config = dict(
    n_layer=8,
    d_model=512,
    n_head=8,
    n_kv_head=2,
    head_dim=64,
    d_mlp=1344,
    vocab_size=50257,
    activation='swiglu',
    norm='rmsnorm',
    norm_place='pre',
    norm_eps=1e-05,
    positions='rope',
    rope_base=10000.0,
    rope_fraction=1.0,
    qk_norm=False,
    attn_scale=0.125,
    bias='none',
    tie_embeddings=False,
    parallel_block=False,
    init='normal',
    init_std_qkv=0.0188,
    init_std_o=0.0,
    init_std_up=0.0188,
    init_std_down=0.0,
    optimizer='muon_variant',
    lr=0.0156,
    lr_mult_o=3.0,
    beta1=0.93,
    lr_head=0.00606,
    grad_clip=1.0,
    warmup_steps=200,
    schedule='wsd',
    decay_fraction=0.678,
    decay_shape='linear',
    final_lr_fraction=0.02,
    batch_tokens=65536,
    seq_len=512,
    doc_mask=True,
    train_tokens=465200000,
    steps=7099,
    dataset='wikipedia_en',
)
MLP neurons of a small language model. Each row is named by its layer, matrix (gate and up: input weights) and neuron, and shows model dimensions 64-319. Each number is 500 + 25 x the weight over its row's rms, rounded and kept within 0 to 999. Numbers have three digits each. A neuron's up and down rows have the sign that makes its largest values positive.
After each neuron's rows, "fires on" lists the tokens most often at its 100 highest values on Wikipedia text that the model never trained on.

L2.gate910:478520513524476497522519463472544497512476475487502534505493525482480510456432461462480442485513517504531495473540505506467490483531531498504515501531485503519459454501508536485499502483512506504511497468471489515470517513490493523540492520517469507544546519478521502512492500507538525424502489524524495459469503552484482515543553499499525536480488497525561518565500496472479514516493458464476504460468452505542467544502518515480500466501483481453489507536465526509473532507485516476501436523497488502510546533515481486512480525483503463472519458470530506508480536509527529508506506470498548488482498484555531505495486512503458504502500505516504495514512517497477504473513492478516495531512506480509538514507478520495549533495540424516532507487482468491518485493531532
L2.up910:509503513522489496509549491461494493529468486511481504515502465495476487510443494453480482472486509539541494521563505493461473492512507484524546541497492494486472482494479524528528498488523503509517486522476482505476525487507501515487507510561466548522482499493517485483507491491468533452506470522519498501471517532462492460551562505554510521470499432496537490557503542498474505512492509445510499459513484509516461495472488523514507470488493488517536528499481517503474471488475527481533444501486535500537543570486473506485491524494494488508497458469521522515483507482517514515479485480497503510528520485566514495519485507495487504523495523492485498498520515496471476477497507500523504503483565502522544479459518502429546524509488475480500532496486473498505501466484534
fires on: " Win", " Star", " High", "in", " Supreme", " Fin"

L2.gate452:465481484486482498558476526521506511503535517503518462492505521492510476508506513491508487499441535486450497487472510493479505531514519455498492491534471484482539514486469472526479433476505504507494481546526483498512515504492507499476486526485482496488481512510502455511497522501506524483506468498528468532493530495494480537471512538510555531465444489517482515484467475472501501468484526466531507474483488500517516551525465493524475490504509487536484449441511469514483487509478508532441514481494529510498532465501468480495477520450510493472506465511489495474501460486461503511499487477464499495492459528499548508505466474506503500506531527517491459513538525495501529504511478505539474477524484535491491483538522496504491532551505436503485527485520491471512491541550500
L2.up452:493467514510507464512508534471492494507498442511459509505515527532532493526491537488498496541477529480514526513484492509494493502512538494477486459526506483518467500478534509503499458483511519504541457527516490477499508469469469450513491521509478490499554515510545504482505509501534582506553455528507484541494528476481464486508473498469497481500503478529539514491552503514499524488487483508509484503502486492504513520516522495466498446497496471549522501530495480544495489456556500512457517501515468482502548534502448518459549476461522500462511480476503474496489480474553481487462420476529527482489481501528459477504475503511483520486527479496484491503513509511481468507482483509501471488500491545535516511497511487480520515459527500514485529507515490503504501487488524
fires on: " for", " that", " because", " For", " since", " Since"

L2.gate807:506503493485498527476487539494523512497462523484500531485482500506505497492478505481505466513480503546477477543455530469503485470509496464529524541449524470483522506486530455553522484490482555499483537450501490535468482513480523498482514446522485481547472475494521493487512524534489489478509511473460537482463433520484549498465518434518510478501467499497482512471490499505472503479497534505490518526495496541467482496541511491494514486498505539435498447509498501542505481501467501481518481439477464516473496549548510488510503501456487490499513481479527486502480541512534484517476530543517475517548517542505469481480460483476519502465495467513558480509464539512498547485469481483473480450479472504515500503476485502510517499494466535499511508481480526444505430522490500
L2.up807:504471500502490477546460510501505539501492497504545456497522502511508518493497506513515486512552518533478516516470483464517493505504521493454478480448458479457515512485473512475537529534499470491460525488503506514508535530493517511500541472478526508479494515524501467502523508466558510540533500496498484568518479487455478496505503524505501488472497502557507499527518494523495518489503515481528522513488507484475506492464505496436499510499494484499538521537494478516505525542503448489486513521497529541485480502482468529484502497513503474507491490522500492554481505500500496492490529488517533478497526510480469498451537505500486518458493516520512506435507467529499502511494463494492502487487521487560515482505444518503522489467471523435539475536473500479497469492474507
fires on: " 0", " |", "|", " ext", " 1"

L2.gate125:540483498417491456527455506496527549509508478511501495501475511487498531490490471502529497498518472481509508478476470509492525482488521522502504495499509545488498472508454494529536489533512497478488531492522483503532537542493505449497511522503528473523496463546515518496522491504499431475473502531466492505534479443497452530479462473472539526526535504479481463503513484504512518475541494498477497476514568516503506492508441533520487555526475477509517496468514516475533454486468482488555503472474480503502472468509495558488530494554508459453514529503515473501496528498491480455498528503476525487520458524491548475540494538505495525474468523543464507461501480466526470527520516491493498476540508508454437483476478537515509480504464549482458527493496454489536505488496500
L2.up125:528503510508473463506478508455508512517478508459535543493506478474504472490461504490503509442514504533501481507498484530549508491514496538495502503504539506516516473468519481535545508525558516485496513483481496485514503541459512468474492481526493523457498464473494534475505476520490512512443477526517493512528472508499502489470519502501530516489534494482505509513499468515484526495517528463505466521534510481524512518523484534517515509510480532551472508476438547555509469483476521478522485453488594471500488498478497510506536531507514455487536515536472493513511465502523469523513539495515539513580503529466485546483505503458543494446482515526479447481498490483525537483517512506432493567488514499487519520500500478471518516540470509489489487534521514509469484496498509
fires on: "\n", " (B", " (M"

L2.gate282:502493523494428500488504502454473502505515496470520508519474485456488491517485529556507498517511493486505515508457494530516515494480476516502448529493454435540535544442497506477535556498479484449489526537444510533501481529546520503476485526467490490469479541472529551528449501509510504508485466560488529531545465446528543531524471531505528532491525497480502447491515514534481524479516492533474472478481507479474487484509457536516519525530450483496467472467454493479505470500457523496495504491477472478480508479489494480512514485494500497516508534486512516463529482475490518502477515517560493469527457494511499541464503469494501523469483513517524517491500476493539484529540488539498475525526492468520522475485499484487487467517498484480495506555535520483493495448490510
L2.up282:512490490542460516539516498463471561459505483446529528537511533489533491490504558558533513495493501440520520487491446482507487468488510478488475498510470477567554505466516497531522502474466511458460514488488494552510492503509532486480465543486488510453448525450535528461467510499495520486491512524453512501521511463495548535513483531511502461492515478465512453512455489513540513518486461515501479526484498451501509495545490454506499498516480521505472501494478502501486517553477474502474477471526497515505468480474518510505522483476457498514504524507491489537499501494524496534485495505551492488526466506520508524461565505491521497498460539514522535495501474506517493527526456539478469520538492477514547491504500478486466495489484498482467511498511460484530532443506576
fires on: "\n"

L2.gate721:469499479480522486498523498440528447476514477485475476488477526526522484475495488488495494512538549496519506524524509504475491510459547549521493498536503499517474466444476511519521493454475501533468514550529453514497490521531497496504505489527469481456500501529506511515477488489511503489498479512488499539499482517507515529484459541555518501544463465472508504535525523569454494496507470506502453494479468506503506517518528549531538470513560486470502486491508477497526484476473475552514500492506461550505484512486537459491497521526449506510465524531512532477499502532486508481518468471484492477470433505506528496509429485501512475548503507520482460572506527526503482506496466536529464500475492505497525513458505511506504527461519518504474486509510539539467498513517513
L2.up721:530465539497528524499498499489488506471544501475477492505510433520480435495493435496502509527489516489469475485523456516504513541483497505518519510487486470490504529482432491531516455525464462493463551528473493516437516484561494511439476501501527477503465480497510523475521451505509528515547508500506500480478468515495472481478503488473506472538436498535528502555525495519485501502456499494490503495495464473506502529521530557499510477510465472470504482517478507482528474483520503501467491431479512488483454495474535540498520534512472482488484527514538558507485511512465490481480478493477493483572506492458525514513462509478471497524474552492491458539505460516496529523484486472466500508491485503501513487494506476492517495486520540503494496511518501512500519527519507
fires on: " to", " of", " after", "|---|---|---|---|---|"

L2.gate577:513471521498496511505516516492519496512456497473465456457505479508507488447496513491463531481496522511539505499461524517484480511488491512521521556481508464489475494529478472562520483509566473513503498535504437461490504500519489477490483504500529509491472484468497493490525518528533477509464523503471500539501531499482489468513510468543525459538478509530524473507474541487490480532497475503488485500497551501487505483541509462487513468457478510548512544487517494482487503516437491510521499517546500481535464504534507482439498483485479522455506498545554457515481515515492458507517523528528509506524488532467514485464471493469542561483505492493458495504518513522521484483476523492511497468552496504548478516500473498532540505491477443518537505488475534492497568546486517
L2.up577:530507510493469495514502506492516492506483505471457528469538515544496502499490537463486509527515494505473502464540513511476477484515445526492528556529469506482448508568498453532508485492496487469509502493465497525479534454508503503479493506465486534510487525516474517488522480461459459520460514498473529519493524493489537518509537470527544502519474543521551507489510480506487510489490486482520470512484483462472475461506496483499539509466484459476445522508531533452472484466487485465513478537501462490498448486529511516492484551498526482493497484490512495518510466519486494489471501529536503490495499492522468506482524520515473521492473487497516507459541489528438469465496522489499466512527490497494512517501435530533507527451422477475482500496500534496468480499468508
fires on: " |", " with", " of", "|", " was", " not"

L2.gate273:475453494475491507508505490495547497513485532517504503506487492467478473485542520458475476518525498500513540527492481492498476538495493478505436528558478512461511486464494498486493513517519507500502460523483487549501478485518498488479497440522492585499483497489525504482494524528529514527463491521525514475490527542487513519520417521491475505456538527529520550488502528522513484539484511504531502491484506512504495468465474517469525515495519458473487499540562495494497520487500473504536443536504568492512505459467548535514595524486501524506520491512480501519527457512473473500504519471487522492480474484498470473501500522483486500514489550496508462492498530483519511485488520496554533500509435485482481513508500490490506477498488498477505520512498492502498471494563458
L2.up273:502516490487494509512489502511521532491494516503489495491490498519540481472509464479500483519523498494521490449514488506516525512467532466507452496521529560494484497514463562502518503459488460526515530524469509495475499534510474481511489487485508498494523494453523521471490502530534512533453526466494491534510522511471507486502508535525502504443514564528486518524496451535495477516483464518481536503503471482539480492542488481462497488504488477460492543554448505517533441492463511520462508538487534500511499521462528468458515506498510495556476532505489489452532512554488530471528532484482495459522539485480519494531496488513519475476532496495452465448524536510550539528476529489464503515519512505505478471491494479461500538496500544483518512481480500543527509537490486
fires on: " of", " from", " by", " to"

L2.gate624:504489529483418504526516502523488517530476510483521516489539502463531461517493509471534502474496490538499499485514516515482500496545503518490514530481459473473559471484533489495486506498484508503552530507486528485470532506477488504474478517458517532499462479475483511460492516470507507528485501539500500506465492529514554510486491499520502526484485474519513523509532521479499484543496503509496495491466480533492497487528508471497471480453478513511501491463449514478514454470499504506479495469528526488504496458541513502485500483472475496460522457515562478530481502483498490479480505494483481494477465561444496504529540466492511507460469537482496462495536500495494472507507522529554497550528497545508478499484480483538552515510445519542505498471483493497492520479515519
L2.up624:492492558468493503498480519525505465519443477521493492517529515513518466509532507503494498519488501500492527515519536471450493495503493507494477432514518516500508474513490473489469542536527521539538453508519518464536507504485454506535531527512541496515501519505528507517489503474565481533525523511496466506513480540480507519496494511515507511537525516482505547482509501527510485467481520567537507473522506496462495504507512514515513474482464482459532480483462455513489468478483532489504516536575513493490510536533473522478526495476523513470469473494544497483540523516517508479498523498465461479462496488476516505467530483471543454502504442495488479494480522514489488502513516469519494508489460487484516492533515488531545480471529477473510517535526431496512464462515505
fires on: " into", " was", " in", " is"

L2.gate759:521457484522491472567485530495514534482451500512473472475522515480490507509545503495437488486508485520494503478508481477506477535486485484519535491509532518526495488482502490559543501514482491494497475469528495519485477519524467492508538523495473484501499466495499504462493538518471475490504521471490477477463483474460513519521483479502509515512503506498488461480498504473554541448495539490472492473471529507536488518535490497505492503519508495500495508548536509481515442465452480491544527502512441520545508507489518544459514487491525476487502538503506496499485479487498506505487494496496520516494485493477506505515494500465501494510481503566502518482459528497529459535464536499446452485472536474488473514467496513501508526469464493487495489493514495493494526510469486
L2.up759:511486501517494489499539519550502483466493517478447501529475529475510467504481484513455522503534455464519524497477503464517529480493474468489502549507497492488514500486527491470500450462544538459471469533527488447496489497476523495478459472469492546441454499508477515531501546528487480497488478468459504461504525510489491490500530502483516491533503481487524500514428452548466535534504535524472476497460511507514510499514484486508505527479511507504462535515478473470503493494468502489465528515493476490458480489492517522503495527517491508500492485510491517502518529505494536507479458507508502513508479471509531439503529521533480501552499506512459524539458493574484500506475473536485485486472480524508491523461518473497500473479504509499503511515528496502495558518523543
fires on: "\n"

L2.gate1279:475547440474511490483438487505467498499472520484460482501545517469567478477487498536502484513509475524480492493523532469479491511471473477524491496449494473455504492531515482524521506552562468515515487531492513510517464517464487514490479507468502506521483518476512543484508507497454521528464532482508469473533506517514524493505497507523539489502541494553474481531536501484512468507529464482520484492527498521516456507498534500504509480549468501496509471515473537489487482517505478488528475502532468495519476529489478506444494513497507471506498485514523489529494501509437480466489532501566497493474528518501513516524504448527501541465528486505534515498508505499518509501455477535494520460484533460495485479488490496537518554533503468514496515463482518538502469492475515
L2.up1279:506500490507507533520467508574507488561468494472461528525535530502505532503496499505480473505568471529498514478468539504487481538492469497541478507460541460511516496483514507477492518470514487511531485465505495511491504503532483519461465539502507512506529513481541517480533503475513519520487499489508500481476513519496518507555500557497542472518514516492511510491508480516497496507519424507510490505492473531499508478512518473539536454467481534527540478509459546503497498514541475492532471509492501520500464472489438500475521506526521495474516472544527502501557520500507488452467537485491492484491517484507498522510497491503518543487496464501470449526509520483508492464476517458533552495495486463493446514499497505482516491456553455492485490544491508529461473515469497
fires on: " in", " of", " through"

L2.gate10:508477504506503512525466477467530526550532489494503501538512525514523503503522510448518510449511475508463490502478494493477479516474519503507507490532497547503477458515502510502505482477504488438518495459534458470492473523503449507484506547524491525512481491499509513526509486474469515546543494481477482496462523487492519510465479496520526507507509479531479511475529526497477523509466525480480466507487444512523488494499493542460490510503511480517463505504526570524495480532491497494546451492482524504509487520466522446547518489522529486485554468518497522456511481500489493436483524507496484495489530482442473500487514494526501501483555438535521531488486503511460516471474538501476511522494486509492487486489533533514491499472479469496460448470500487488496487476468465
L2.up10:493495489511546521506519478473512470509497419522526495511452502498519508492513507508560512488511469469474478504488528509471485521515483473507472475574472471504478483472554552530515511491492520494551509499505540466499490434502517534498487469502491525471529546516512530500496487490489491509511452487441477501479484487519511509497482490504498490473475515509523501491484511510486527497490534509496462444474483530476513483487497483472506475483511497543515490561516551534495515502529535520551447529491485503491478497504482470527519501474480538496517493528489531487501474524535491483529510480513539501502501523493469514488522502500490480536520467532525499506487478548471482468525509474473517491507470509509457474500507532519508491470516523466481446514501508455521506490513469
fires on: "-h", "-p", "-", "-H", "-N", "-n"